Part of a small language model's weights: capped logits.
MLP neurons of a small language model. Each row is named by its layer, matrix (gate and up: input weights) and neuron, and shows model dimensions 0-127. Each number is 500 + 50 x the weight over its row's rms, rounded and kept within 0 to 999. Numbers have three digits each. A neuron's up and down rows have the sign that makes its largest values positive.
Before each neuron's rows, "fires on" lists the tokens most often at its 100 highest values on Wikipedia text that the model never trained on.

fires on: "m", " |", "_", "ly", ",", " un"
L4.gate445:428426565475513508506531509540449463549590520510538510489507544520490552555420544409529523507424508531536496495552501351470446541545532534431458541480497522592473565475493464429599461497438505483484396551470583541494504502496496490551499503592530531433505543494455522543506516558496504526588531584496370530545535508460447538497507500599505559478566483440515512519404525463501542428405
L4.up445:541557417406479556450465493593523394549496523469542519462518419551353510408452552498509538486467508476521464444533555484505605529522506507607541497548432540495556480613460483521569567440559450516606530549523438594447555506521532505525460516521530545570516566523521455477432479562410487556502530488550461418559505493430437514452518486529476536439458498432525469452427466598575472365537

fires on: "–", "|", " |", "-", " is", " was"
L3.gate156:514526515480523548464549434430527562528512472601475489445538463502522455548462512495499441524457503445508466502478427591491426474414440409598466527503440554552451500483380507482462459479500417469541480477458565582425443525500469538444572472571484576529511523494552572596533471567524598443476582595506453520539466417477586484475474385462490557514453460407479491478515481466575537521537
L3.up156:535530546489439557470418459441587567515589459489459539525553532521509586577450489461519525488517437454537468545529588538468479475521559419459532472580494493540464503544468408396489600526486482493524528495469449395438477581523427431536494484542573526424492457468523517502490504623508500470487555522529459623452558442491530525518540479551635546569481425465478530579543512395510517489375

fires on: ",", " |"
L3.gate236:505481518457505457508486414418521418615459466495488465470478363480490522561496562448473504515466581449422482424510508562467493596440432646422476516516534529485496578540360534564337472446493508614491462487488620534465502506538493527481486455531456546489515550511518468583513467505448534477597527512571484554499409477558576520470494506501506511476461557524514420459515471486523465463447
L3.up236:454471542493502494492555453437445524425393533557458472455501515522474494539459549564499483561499484535469474557533495534509395509502527531414409491511468549517396477591455449495484533470492416518425537366470538621434453509553421464533478459556447521405427513498500496437502555487538503468465465529550518521613463525504470480435560446550474474549594424523455542457578481522516487496322

fires on: ",", "b", "."
L3.gate439:543455539367543439485543478535492483544503499595466504613538473409513469569455501496475421493459476552488464528564546476506525581513487459528419453564443613467627536566487464427464534486364442503374437494452554507427527480504545532435404539580528422547527562528488539453442497514520488447548507494540448559567479457510552535475432486474560505569565468537525570511415435554498466485521
L3.up439:505458386515406423475508489526435447563562516422461585468488428442399619507557511486468428573468534393502423526560564571472516482484565482489526520496439409388444508439521439539471488444583456458427484493436483603527544495428460463562511420473544482512420484533517501523519517485513458470469463483555550482498546441479477468518584505472498525545560502531496532427602565532520480496504

fires on: "f", "b", "vel", "ign"
L4.gate153:486530516380437504515502490530462436525497461508551505442567534441522459555460533413482513574523536494502394525508427532463634471458423480531498508472441574481532476464600455451518499372535508526498514473483500484449488511649551502480521567482545389485528469470509554448422488486387525521514520590542524405500529439528487657401583531472472604495427407580534526509416391453527589437450
L4.up153:490476383419542463468440448492465477556473508498393532475478512412519412441560416449429606581477510511451526540543492430432472506535466492483395496533470413410481517514518476479500474522561523560461538577487507566547489411529465497448524491582553558469488453512437476509544527381527480443525437455462480507542573516550508412485546439455344530443481515527534472480488509614485565471448

fires on: ")"
L3.gate579:437451493487439483539525500613561550517503485468478509493528538504432463443557534463486529490522558485540445518403461520513470545473400605588464448590400573509558541526551577558480460579462518429462558519463488490514478474399464530569529472530511405447525497485401450479489478542490501420468482467552410458619523517416507363450529456520456553517512547474460574502544533468443463546499
L3.up579:473567433425443543506489345607486467424393468500477529563384476483535497451458497433399496481458554434597522521485461482556558493476557480503435507562573564518506509532530419567455543596464485411503550504485461486456532534454506456521523485543530415484530580457520536520574521484478433543452501490410477462585428497512508442416596562480470543488432511464457470481547507461490478534531

fires on: " to", " N", " c", "ew", "way", " ro"
L3.gate450:485583437518491496486515431381549433513488438488450501511526524521481502439399504435533505596492486496501506365478453481563509571585414492435427519518525427581557494481527457561449501464522555488444506472522521503456496520580487597542531456409476540534510610450539428444567667514514506524499448491469464512472491565419523583485543509459469473495584422423383506494516510546528502537546
L3.up450:554517488542400445577479577515506456552433440465548501475460525496450513552551417470624521526500446440500473482498458514437519508498472484428424380496470648602582553518533434470486518472498544544540555438497529553519425546509429461547526470433465486517529528465503569444491518501468424525523495429530495447566545502450405483437445453495476547491449445492551537600592447399525546571525

fires on: "1", "2", "ar", "10", "p", "ow"
L3.gate608:493500570573577422427531457454538523504503452466601453436479525558472467549389573516566502475418493518440448482480467481562515424516483543446555552547656599443513471520476502559515471510473523535513424492508511499449466555446512490523489469537440448572570427529424511542453467576458592553500504458539501544501535501443587459554564476484436489473446564483541536472484396528514492533473
L3.up608:550524482531482536389440592416497539510440523434476469528474455515396521559430409471425554429367615536475525535496590466470462531458501517553506482617467513528587565494545514562464455556584524424547486501504419518521511511540554471561556539459485513552506572519491442469492613510526479477507524446440596473471569608496431526538589499451484433542525590532428532525506530547510519524484

fires on: ",", "iam", "7", "10", "av", "50"
L3.gate121:443520414464477384525520466609442409461502447469480475574517512436537507489507542579473544475461440614431415493515552517495507415488543520504399627505494439506494533528560486476555474544563501567421560531402501513524446503428573452445505494530567468471471480512595541461461513506508432537484502391560481529543499457506529528525496504570617551566528560470437450438495441477513473513448
L3.up121:455473490509501478522539419463436500555489531458437552453436598512536529520475469579473506460465492560506624541457523449425528516496522493434415542574481594433459547583526405548569519545568568505409588452517537519480500521483585483550493467576506356547449459529516511459547524468495419478491443397434509525569445444537580457541620597468516507518495394463523463479445529485492505480595

fires on: ").", "s", ".", " would", "on", ")"
L3.gate350:504509406497548370500459462446495489470486548406516515547503571483518548470502530526395419550513573592571542505532473497563513521488496601433514488453468417511470554499474487503461454557487464439554494506502519496538506420423558412484504489564556395449462479471442557491475526527506457541496525552594529490511483510481475484504435522536409441474524425467513577445522507519405509472454
L3.up350:519467507453525486508431487440562403509434443578419444570425441483498513455551514523471473607384461493491502472448482470501438456583515464487429462508487480506567473484536402563431604456470570510520619562531425575455584494539464520560558511544418456503570598468508412522440480575608407550568456512464534476500466478471495539441502521447467480548534470427491456481418560494483482493507